From a checkpoint of a small transformer trained on Wikipedia: a variant of Adam for these matrices, 869M tokens.
MLP neurons of a small language model. Each row is named by its layer, matrix (gate and up: input weights) and neuron, and shows model dimensions 48-143. Each number is 128 + 32 x the weight over its row's rms, rounded and kept within 0 to 255. Numbers have three digits each. A neuron's up and down rows have the sign that makes its largest values positive.
A block is one neuron, or neurons of one layer that tend to fire together. After each block is what it responds to, as a language model described it from the Wikipedia text at the highest values.

L5.gate67:158174137119149178096086155137136145128129147132124160122178151149174103125129165151116110132168122067115117164140112148105128143089153124097088113166141126182095166115143107079099076133112136127139127146190077134115213099100119136137123107168173080166111099108108108159167156093153106157
L5.up67:124114123120108137103150142087189101108123187157114132094155113143165131076146150166084156133133089173111163117046131122135137122136141103142077160190157152136125097162160165103107118165056130085136107118194151143095109122156168088077112175096171129138172080035156132069169102122176150095
L5.gate275:135059134105118133092145103102135143141111156171184161116109078083112112101146184178147088170163132117094116176155122117137123161145148136141130173166106132129152121098154142126073123139078069150165110094039103074135184154106128096167105150141127118124145135100088111090145167065106118123
L5.up275:117046078125100115037124124068148108072115117205133134114073145088070109148144123088143142166152135148174173182154163177079143133192117114140137168214135161110069172130173125119106181170089171147176048115203209096149113091102142155092105184129188067147110085116114149108139143150112146084
L5.gate340:089096147120103184154127115091213163167137119127116146134132141119129183110080113108191177132152087165099169174159080125156112115130116121151164176175071151163119114095107111129122081193118186097106106150138101112158073098124144103162157136135079081141125118104106141139194132107157168158
L5.up340:136103163104128158137100140070194094167094074189171150196125121146070152155080168153161147098156110114127131161141109157134094134099155093125108113179118157138114124177153151120135141183110138113126101101203092128078092099141170088227128126155086147089149071102123145143190131136105109155
L5.gate351:168132146080141104119153142135162118138203122105131098127137148120135141138134074127146128110149140137111090184116112148146121117160105131084144166156157119158148122154142155104147152152147102144148094172110131100107137118090147114162119073117193147121085141158135167157146199097078113168
L5.up351:099111129119094113128126177115139108128161066106068088158135099119107223166133135097216146122173087160108149168116102144169153152149135126116092207165131156101071184165089179153102094123119127137147149110098093133101175166203143071139086104158120091079113153115084118144120108137064141124
L5.gate567:115130113166171131198189127141176096181164083092142134084129129118149174108128105145167096149117074131123115128237109125142085115136158084058115106151103158135110142103173103084129135044121098180123117173123100167133135134143102186185156079162144100150124124148128114152146132109171149139
L5.up567:096025157192098157136135153086131104166099073139157124126137095146102141154187130133172186159165135124118150107112138105145099124075115079056110091170128157151088125204205137157114110141161088102175132151136127087138136160170126141122134106133186116179094085103141117153118156171139160118
L5.gate569:129113080150173127114117145109145149202115147150104169131077055164166180073171108114169163109130098190058127093139145077109135111101163102104141126133112158143108111104143096140133115135118161069143124105167115149110099162185140113088103115122125152091122096134163131151088115101104126113
L5.up569:148163150131108118112087136106074102084194111151124163136115128097088096107150121144104145044163141171144187111132160186097173107111130112126072099149137066158133121137097183109081097075133082120131117133105109135210105160135130151091146103079140071086155134117141158075163184131122157188
L5.gate653:167122114135168132184145142134110088130152130062127169124145091112110168105097124135174103165141115130106156079208088140126099137158144061066099126142123114111111143118149100112134122073126132150126144144136117176144114136109086180158113109111160107152112116137113126177157143067164170136
L5.up653:120177108127167135088148139100177119142083071101152101193115093105089132114210148075156162118104101141123118152145127160107160159135160114004072075123179167131109158162158156101125111132161086072130120084148129126121139176150135135155112119080124133141094103100167155151153143150136104162
L5.gate656:151152136156147102186147130154137099169108079112133142130127113062148110126119152153167117209143074161115131118192087094146081156149098075103165119131129093104137130117072096162092157119141124123130139118109154151137103126122099132209076145191165076158139112156123095129121151102139157092
L5.up656:083089125142125159114127111102060091127105121159111149150094111141131142105144120127132148195170140064135135108166121056162085123147087126078126138193107082148075180139136166118087171104095116125148080144084058134139171177138133151164156154154115053130080136132160177160087101091078195145
Responds to: The opening word piece of a multi-token proper noun, mostly surnames, places or organizations, such as Gor(izia), Drum(mond), Crow(ther).

L7.gate1034:133160097136154162095119089107166148130065098110111101227109108121175125097096183175159129134134093119089127168082134205080133119149160133107115138150095136171145241119091101126125077195135113133108102141108125141157094150113114163169097133117103119128147125150155108168164184080148170122
L7.up1034:119112074122139104111093108062126112118156113189132066143132059153055185150113123116126124106119187135120125085093102074146145122184150125103149089159112160153077148143146147143075193099190158105087194175104139080137147197117121182140131152112117144137154100159177200149127219220128139045
Responds to: Opening word-piece of a capitalized, multi-piece proper name, mostly place names after to, of or in, such as Kl(agenfurt), Id(lib), Gro(ton).

L7.gate239:192159135114109125150112126110131093115154159107100167130112138119149090096123150175118062166119111208112112132180150104148100117116140051128152153132086105082138145184172139145131101154124141133137089132112144162110137096128099110161125102089126130096138119108110094143113084090137125135
L7.up239:168152149167105139083153110146143054106090136093131161163145114072146115112107158157087145088158172154112134104128115110131113149113089123118073167143092176116121143100163130159097151160127143100139121180111125179092103123159124109129135158149110126149118096120173138159149116163151142146
Responds to: Non-initial digits inside multi-digit numbers (dates, ISBNs, statistics, route numbers), plus commas or and between listed job titles.

L2.gate29:115136187143146133154161112120110112113146100156098137119106130172127164125075077116115097149153204107154139121154107115096165143103120078151157094150132141159121126112117179114081078156110088113102094101154185102130152126074159098098161157171105107109153159118130108117137215136115110104
L2.up29:119131131107093145115159030109085138136145138166092099076095044150106147125163116101107177112188134075128193106046068140119153173174128105128142109191099082083099081091132127117139151170107121149147106130131108084148163078152194167167137197121113089153183135140098126105121085139162140136
L2.gate107:132172112171122160137107165103099136138205137145157120067079094151175163138116122135149117123173104147129166143173102121121062136130091190141144125168147162119114145131103137144145129125061087142130038140121125152128080116082186132101132119121130141167202168109100203176132112084160170101
L2.up107:107047117112143106130122164084128135112140115150134113142136137160126135150161087096100124140116132107119176116129156043150098101111123098112139192177130153185153105066172055113111106188118137107107153086165192098137143134191085129081091151170136146117164079126156063073150205078117118157
L2.gate543:126097121115142171125147135076149150114147184120151112103101078066107137135148143163151186121110104070096116136138162113133100119136115097100100120129139128146141082035141077140148128152173135113170132113110086100143124168179145144137091168145130120109164160183138080179089203143164122123
L2.up543:149121089188106116205143072073081132168143158104172185118111053170088117077088024142157171146170114111150117122110080139151127092167088181157122151208133102135139098124126159093148164160094125143092058118112153060195105126086121119059147092090121153112156129122083125197130150133121181084
L2.gate569:107160104180187064170149119099160152136190181160104168090135146199081153100106080138150146090136125199085169117188123116170092155137085095134123108134091112102123064152133098130082089221120167084090084119140095088163100087115164157069095085122110151096123041113185117101133130154164105148
L2.up569:123096063137151139050065152114139158094124116087128110103118134140078184107164096081154137174165092065143116149120151187161149046203097112092203125109116162146100183101085124106157091125123142147170099166132098074105136101077166184102134141145086122176063104138156106132177188166114175079
L2.gate761:170146156147156166164143126118131122083155123116114129060097204165169142122130056082144139116172168085161180094130101101186129101145105135108106112174096188126169163124131081138100100179156119145174104152081181116111127116082106129041070181115107155127112133175095135117161079060131095056
L2.up761:140115058179106113145084138093115137089138084139155152071087099175087139141152103160118117124167137136153165171190058136099162137151072108109085147124112193150142097142141133104174130171116123106133144140096156128137123105129144120165085120090156112112120104155122126133126197090136170154
L2.gate934:154082141146156135162080151122146088104158125137124147144073158149143124071107086149040119146162150117144141076167128122128180141129116099105128086100190167144100143073073095128140146136105142084127166188092102109157115155100109105128120139109135120091142180071167086123078108073096100123
L2.up934:090123124083117091152147133106124137152127146126131073153133094133122078134180146113122135073101165138178131126146122193104105155116087122151098128122069123182116102104153148095102123139146151160136118099146108084196204096140150152186148184124108118144063184153090113196159174147082116165
L2.gate1019:116150118089149131150156126054144133098152145127133130115127142128081102137137171110123127148188101109148158110156138140203140118148149112105150137126133141122143147136126153094134117163160155160091120166135100131110112090092131146095088126141086163169126170096160089176112125100113130121
L2.up1019:151152133166142162134149159067167147110129169055133172087133156133133143083137092100122127136188092122103139138170117123139108085134150128060159154101114179130093163138098105155105122223114146101117123084130105116150084099096126128149090083130150168126125095131083067144150063118135097173
L2.gate1064:117116098130139119110074096112214213096136117144133128149090119163097112158138119139096126136151118147123178109145094159163140126102070165134126121178112180097144093069122146099163122163146115094101119126127141040136121156107099089100131155158103229148123142178183100152070140067127070063
L2.up1064:176143119143093128104163115144136142172088129139103204103073124161155086137144046142115103100167143192094120092156087077104140143074078104151145118105080108190105119157122119094135108194122098184169129099149077086112118141092048109159101144111140113111160089157182091084127169124172143130
Responds to: Digit tokens (mostly 0–4) directly following a leading 1, forming numbers like 12, 11, 10 in tables, dates, scores and ordinals.

L5.gate142:126120152124133160124153143169153133192149175147126087141122060069145102108100097151115130150153169126114069124130082158195128127122148159095116174077067068142145132095162089208173101144114182184146114161069097141061048077074143110116161134142116168117172125117115093131109116136138134099
L5.up142:143193108125111159174118117141129166199080100039121145086115088115141136149145140120173059094125126131159088125143130145146132126134189102136100107100131133164115128135107138120119120122163125153094158130133077176156135097084120139153109151155069102147099162147115120143173179103068191176
L5.gate193:102147153104106129136101126121126124138178136188191191139099087165156178106141168114143129157146138213125157131149159137140114133125134091195122136141116154098142180117106101119191126111153121164093116101111150156101144181156105111093149087137138140180136144172090124131139079106123084101
L5.up193:064162077128146128137098120136112158170099121080141096164099121129078064147090151111150082087091137123142144117102154052153081139176158079140112141166094182142142158113106159165147136176109142123118145110131176100093134084097090092212052145138117117131117176165153217106176139171125105107
L5.gate433:133118196126136113182123155174092111185119101103100137116137157048142089104116178127095128129079082132129104162096112151178161064120076150164171170126136090127142162135090130075132155137125184142114177127162164171145124148087087111123092145119122078062119192163118116168109112137151178191
L5.up433:154136130149106124120126131127121118078138148170118164113121108130092118133122111141125104114117109115164148089140136165140073161093094124134042101116178147124083100158131187100105159132150140116149106114143155078149100135118125119064115153200092139117141149171205080081127127129155162119
L5.gate674:135144133107163088151146127156092135159059109172056150115144036144182189094113126163178087106121100128138122110097166142131117164166168068108104196171112145081173126125107157169111131118146105096190064119095168179123106133079131135158155084143129089129145121108140161125132121141131080137
L5.up674:143136087151153131070138126145091144075118096042160136156099146119158166112154104067105126146106086119164136122107117113132154098100089117094062143161118153162173135166146091166060118130185066093088186110120173179171144064089156096138074080184141119197127062158179111137090172124120103132
L5.gate700:126145134060118139143149164085111107109138179160141130128119153107159112131082141138113156151105144096083115091110135177179139158086123090132074155134132100059149123107159141134092149137167098113107147124105145186131111101135132159169166136168093119173102178206063089138088136106160103104
L5.up700:134074120191151151174131045091110166070068128121173147149146207135163105133130111094092129155105148172100139133107148195107177130200152121089100110137056189098158120131148148155153120119167102121092121121106124156144160117135152172058145170198104154113155156140091160164166136098128186153
L5.gate730:142105134109152119129091126129185131108151085188182121092144137132141113166142182167118078168111024183090121116124174128192138146188157164129103176097195153110135088127144187149108107092090065136160136154083088121132120188175099147159134122147118102174110102179144124112136140153149161139
L5.up730:068127155103061130155128123074119195127112110120134097118146170161130113178129143138111200159125111136123108087073094152103105119116138108072093070142129112094129147084139128203220132136186160135136067095071115170169124127124119139114118088136117174119112120099149130131070146110145120123
L5.gate929:150185096149204170181191086148124176065159132170096172131100128096116144137164164132129151155184123093145138087111131156097101134144164101137119166166103122164150122158124126133129085147106025128170106152076143177135119102087160146128119136120142076099140096123132105219117096068158103138
L5.up929:130106131135092161192116160158157107140103142107099120136109142090175128123087138131164081095153122141169151152141109093156151106141089135116131122117099153122133171064145084161149107114052143156109091105106140120107150095135088107148087137121136194141121111164101148196147162110115103082
L5.gate978:133120119087140087169151084120099144092219120132148113180089158116127200112098137139125129091059097146082063103114111201111142102160162121150116150117095157178145157166155135114142091101126107165104134116125141153123147101073124137200087097119116104155066186143169151128134143080100168183
L5.up978:114193107159124103165092151104210083157129127160103137107089131144117012166130094085174124143168070123202119115149083107153085130087136110098179120136156157063145137121162143104064156131047057168079135134108184155110081111057136077188113110141084149084142157198088145096107084153130101109
Responds to: Second or later digit tokens of multi-digit numbers, mostly in tables and lists, e.g. 1-3-2, the 1 of 11 June, CR 25.

L7.gate946:090094129141102207153153112123170198129167157096112131111153152103140141137195138085121112055157152159122152147145121091136131103155155155116151039141140081126119166124113157130077166120085112103114099120170155129121123064126175073174179168167146135123122151143097109191135112098124164118
L7.up946:182157126117103156086146102062099167133052132134147038160133146111126135142166115172219167182076128096162108166099127093104144096106089077161185107204091091084126129093134078142119114140150166055089116138180177129091206107108102106173110151031109129128147140130130101129183124129138070124
Responds to: The third digit of a four-digit year (the decade digit) in full dates, as in 18|1|2, 19|0|3, 14|7|9; weakly, middle pieces of split names.

L2.gate120:158105128102150129128101177209144131154154118100123148095110100098118131064124150104177119149137114111145087155140124112117142115132173024112158095157095131064144109119103139085147119144099080146159190095154101108091151103129166108122119064130116144099115131134114134113189125157135176137
L2.up120:141095157165101176148161090141120123144146090100164149116105176161117129077130138126132127053127129055138158104151104152107141068146123180102136094141071155099044114122096094156147177105167162140189140179068127122162144119132095132130119155156180157158150133084097131148149125107152117098
L2.gate127:117119121038159109123156092182120132102139165140122072142099077150119135171121103137089142140119090130074125151123111119133159167126121140106146089114153151144161136124075188127163111109080130107154173138145129156141127156155130079131164096103138191093163184048140141145123151096098115185
L2.up127:096073114098135117133069092117119152096085118111100142165182126084182092157115146108105162143072121132135137206129118132150119133197094159208113089145120128144110108167119131123120125129144152108158163073134109159170166103140087128134131117102150194099143109109125158142144117148162134141
L2.gate171:091144131152103124111211158112117140178086117128096116095114183083174142099154132119112123094139159138087141173087153085144127147157114101094125142164116122159140111129090134134114137054108134105114115129057112152063128143122104120132139124111121123149184150130127075102102191133143171158
L2.up171:101110158112091070171086130145139155128114116142161141113152102090154139074172140136130106124076169082148041096174132081087061127131124083118213199165158085134167098133133128088121145140143093082145122173090119100144126135091140136118176148174114145162135123105132158125092151125092111106
L2.gate537:130081090180176143104102161153119099172120122153078157134195066149140091049128152137134122109127084062163115136103159161147152124099139086128162122158106114128142135116083128169098142122064156147083172101119093140147112121151114102149076088047143130119181104061150080116203096121108133128
L2.up537:143096071162098177171129102124073135116104136133168087159090156146156135094140150149210096113156082088158085117166117178120158175186191106123130171120191136136126085113113101134109105128165124156174154128112174165101134141105117131172130160126083082161160138123100155157174167120122075088
L2.gate619:145109133135130096152149161191165155136145168159130113116141100082168166139131185104138081136137186139172094092107189184103086198123156117077104099127096137109132134146158126151127104116171121144124174154136117102145102065102170115132144068088136158123089113184144140158134096113154125143
L2.up619:137115118173171090160138187140157131193129112184115109148112130157134132102086152152143136136155128112121106130173170105092127082107167074136167121168077108146079076170132107231075104110140114119162155137100134125095117183127102109085117135150054044069096145095098041156093085141156160097
L2.gate985:130082188106167172124115088109115138102110120080097121124077121149114079132160149084100112096103120107205080109194123068126140149156119110093087124151141135163159104065125101093132112152134077118117113118112100096128159133138103111105129145151069113182104119148191096200137139139093080135
L2.up985:151163091118085057120103104114125061109116120164100140125156093118098115080121112072095170042155115074161128051166105152073078121165134121142123042086110108076123116167141165100174137088123083155147081102110157093118132129128141124117082159141117112145123152121162092108117103123121159116
L2.gate1025:123156156157153149135128195141146157139107156160101153118131107132164091075158124139174122149095134053132137138117153139078142149122125095145165086153123140125142081092080136140102149088150142135143109126140101085085083116077141160145158144103186153118149088103086101166162123109156162087
L2.up1025:133174110144121125124200176139157168180128092118154125182102123167153125092154126099114114064134073066115180126118160153108133115136130100156173171117085140113178125148095149157117096091178158127152148150090068075182106153073065153123132144066102133029158111067095125167177156129123100103
L2.gate1307:120148186068142122108156143120123168149100187106161087147104123131159071135113119119166102128097149142159169108122145134133131201120168157164093158074181107089133119131133181131157144108100160151129145131103139112124071147082201132170136066120146093151189153140169181171110130175167147103
L2.up1307:137136154152113158079151095132140188170139162148098110193146153084128099130175161138123151139157168159164173086079145176128091121133160118076180205076157165128070148148128113103129121083146170146129201089172114157191123177104174100119157082057196166173138172049140193105095072136140150150
Responds to: The single digit 8 inside numbers, dates, years and table cells, such as 1865, 1987, 38-67820, and score columns.

L5.gate165:103187061138094152147108135162111127146225107158172109146114143102119172073168120083019150130163149154090130129130128152139097170152139145151156135126130131119153177162105163124125118151151146128144160122129133157162173061152163143127132143110135186119175119138101152186080108139121210144
L5.up165:131126071155158078166108136118153176121175200134158094139115026143120185162177160159102170079156083135093174123112122133121100141176141161081129139111123097120136138063101130073238124145095158173101119136165086128183099138108165129114144144200112125128103172137171165083152151122124081105
L5.gate234:143177094137136115144172071154125103141184146129151070133100125133136115143129111173115123135137119154120136107150133154142138157150176125101152102091137124129169114082106107134077128138169126118119092128168149177111165169135155145143133128082097051129103146155117210172145155059078106160
L5.up234:147140153085130091220146092181071163135109087155151114142145148139090147175164186136110111128115144142123158116113138165137107137135193110116165106145107063098138126139072196205192136129096122155179091197133116138073145154145118127092114121164146093094168106138124106142113116160162132145
L5.gate302:105129157111158185098157161114124131113103201145134150143169129142125118143081149065084107139093162168090132088178116150126134096115105162119089084069130116091075127049160114140103230073190108129145086115168097154160115157136109124120181103172116187155133122169133163156107129108174157142
L5.up302:216110164128114146144160138175119135131162145136162186141122110095142113105181094086126092107117168125121092084085159126148123083162156137131191172120164110123072132153127085153118119104112094146136159126103149098203115142100171144140118128136073133065147163129200138156095124146100110153
L5.gate526:098150145134099180197109117146192097143168152099087140121119155086098123124102104122160062115152102174131157107153154117093071185120191111080114085179141149133108134080092103154177108178150092152145152104132180177121121128146121168132144098105134120117128179149118149107074153070156136078
L5.up526:153155156076086185080102108135121122102156179100097084174132080150133100096136163119075129149055085141146113097176152184068129151050155179074149138106191184152117121145132212101130119147156117123205160053137170126108156065160124105150193175168125127056105140130155116127131117125115164102
L5.gate570:188155069106095130175141139147080164101140111167127108129131139153142203162119107085147122132140128121100170160113126087110130193136118046196162095135078137131149101097118094124124145061120180153157099125151164119133212110157130070149169078097071114115152153146119186137132126112130088145
L5.up570:088170077126091093108115066128121187127191132152173099133070188141137151151137129172126135165137153085112131132073141086083175154104116148065147148115158130188159092036102141153104162173196165134120158099158131136132137127140080119133084117122120126104161129145127107160139130107141127188
L5.gate706:110157117157116202111149108142144133131149112106083136182119187143090092032181142134138105140177111158093204105116123123143143137137134156143137088136064077139116180084105094130141155134119079128082081085160137174178190150087116108138127123131112114170139189150149145196100101132119125091
L5.up706:154114123177129134073139087156145097152124114150119112200161122098153062152164108103123122113124086158109082142120154186148062098132120138203135085125114108119098156156110159119127213104143075159124114092166169105124135149111169096158081145111128144121156134159156114105124188141102087158
L5.gate880:097118117150112145148119160187161153109208085129136061131077145095206134116174094167176147117140093172084143137165098132142123129168194168151139167136138083144139116047090118092085154145109170143072105123167106150133153092139146137233117140128091073147129164144160092142137110093086176127
L5.up880:126145106093141136121125118149104210149103079172112121140104079128125105126135074151133086114105101101092142135091185157099116211155136101105098185121168071171130104166163105136172133146164110206112107106131157126175152106132167140159178146120071112155097192123136091110150171126166095111
L5.gate1037:154135091085114134137134181179147174081166177126118008042156134119139109158158186111118142127110177152127132177157118082084152153156099042117135152139178128117137138109097166043155154128127128090072059103145134176161149153117114103140162156166153169179132125132116070163074073120153132139
L5.up1037:129124046113090131142117062151152083135148100138191099152105113120093202088145158139095112132164124166112130113113144138137132131124100135106110129165165099100127118103106079122117119158222093161126163112109195174156130126124121141106179140171108142161173124097107103155120132142132113074
Responds to: The first digit of a four-digit year, usually after "in", a date or a dash, as in "in 1919", "1827", "31 December 1806".

L2.gate96:094168121096102124131138196160139111087134100101100204183125179180097104101079151085190102076154134173118150115135074087170160143142109125178112154117108158106082124132110151131098129148144119077127110161145136062122079167136176157152167138084076125123108178104078125115151123084146122151
L2.up96:129168107147113151133132105190168105143157111113113141100121148127166201087102141166097116079126117192145053142093143167113085144037096190155092137100084115150225161161094091059152091125065084123141112094139081140107146147145123152156128179097086072119160116135131125149129119142078112101
L2.gate285:132137185123137118156109100132154089124196085094156182152095107119097164095160118125115108110157089069092183092167144162095096075157100097110133110151120102177072134138111101111156067121172079122175063201144079139178119155164167137196145133123095160160146113080147163173121140091103140137
L2.up285:174186167132210136148105137156126196125128152100139104136189140129133114076114175112106131120126117129128113158160128132121126162086137092138109168118094149150101087151140132162182155122148164115178102145068090193140083169161142061115062124154173086109146095102124101151105136115144166120
L2.gate433:118104097155141150110081165172134157196095108118135079123123141072134125093153123073102112095164094103144135128085077105124117105152134112126210150118120135093142143195107094156134095106122139083155144173139128121168124167113130124126206106160137108147097142082139142181113170141150147118
L2.up433:154097127169161085099124087217160123154087147110092129169145111128107122127112084144097116055145115158129189093106124113095106149139131194189142108152141132100084140129195140138133140153164156113131122180141054138222067151134113152162145148138144107185125088091110107138149201159167101137
L2.gate440:099214164207143098156123073063110167176122107145082104152085057089110082114156152093106157137118156151172176119160151100149036153187125116161122116185108117117158119089149084101149097107113099122142094139107104105150137143116122137156135181128107139129126159122126120149120142144134144110
L2.up440:162144093133075180201157132130132141174082098155125079163106157112117111116154130104060122112179125128140100125101141185062131121127176162165127171146130126143144144080113161101067103136065150109131121144170065110071123145112175152114134142128139194081136096091146054171148078135119160174
L2.gate545:144130124114087125162089100146172157118129172141146158158173104149177144100191166078087093188184174168154152161175071102114120159184117105129140112145151154192146145103183143140126082099106070092152133194128127113219162135114186105141152139115170060092143143134153153184084155130103129154
L2.up545:124180134097075154126136092180103204135141135083191151106089119146149100111135094102144128096170101153071136127156141109098128119153097158082150146113118106143134086104101183142115130183158157082188072123083071133098087107072086110110142119166128151115151129150091079168131149117180147102
L2.gate733:094111150138165103077118081136090128181077100120157168122110178154157086098119113210129119081107164136127122124064116114061144077175157139102168135182137090122159136161172098180115094118167113090084109159120135088126151122161115111113136076112112096113090098205130120170132149106126171158
L2.up733:133163103084122109104090124060177089177143124120159162140152113141135148136108063120138110128207110090136098106167129131181160104158096081094145164118135090146146141124124106128227099119124112069094145111135107174145148121065115159131166145124103119136161132181143125135138138124062132082
L2.gate1227:125170110127104185136122166106143131136204113115099115126080100163091104107160137091174090125195132144138217161145114120177152160148141134116093199124154103151135182118151128090171119137182151146152138068104128146159080150074122121143082144111148068163067159117141133164081145088141138135
L2.up1227:122123100147079119153122142096174168106178177129139101110134123112112098223221104142127123143102132150079085142125092066111047144128112133104131130102152119082133132114095081132180139131097184100143128134116117122143172171117152160163130129134133107093174142058096132143135145109150129146
L2.gate1250:108189074140118145143115119130135128105170130157137136193085103132126131135161074088103166202140077140118157123115057142157152103110168095113152114133118151124062118174142162102106078136188124140136107164200101142124172089168158091137120150140116134110087160100151131143085077108133129104
L2.up1250:121154093134125128160122168161136104098062100160147149110158116131182207158121160192106072124113107160087102131117199083126153121174075181187086122175097109117115120120117164132162095096189042118101166154131173084120169129149154085101134123173112143108129128162134123135132111108189167153
Responds to: First word-piece of a capitalized proper name split into several tokens, often in tables or lists, such as Sal(isbury), Ul(san), Kob(ayashi).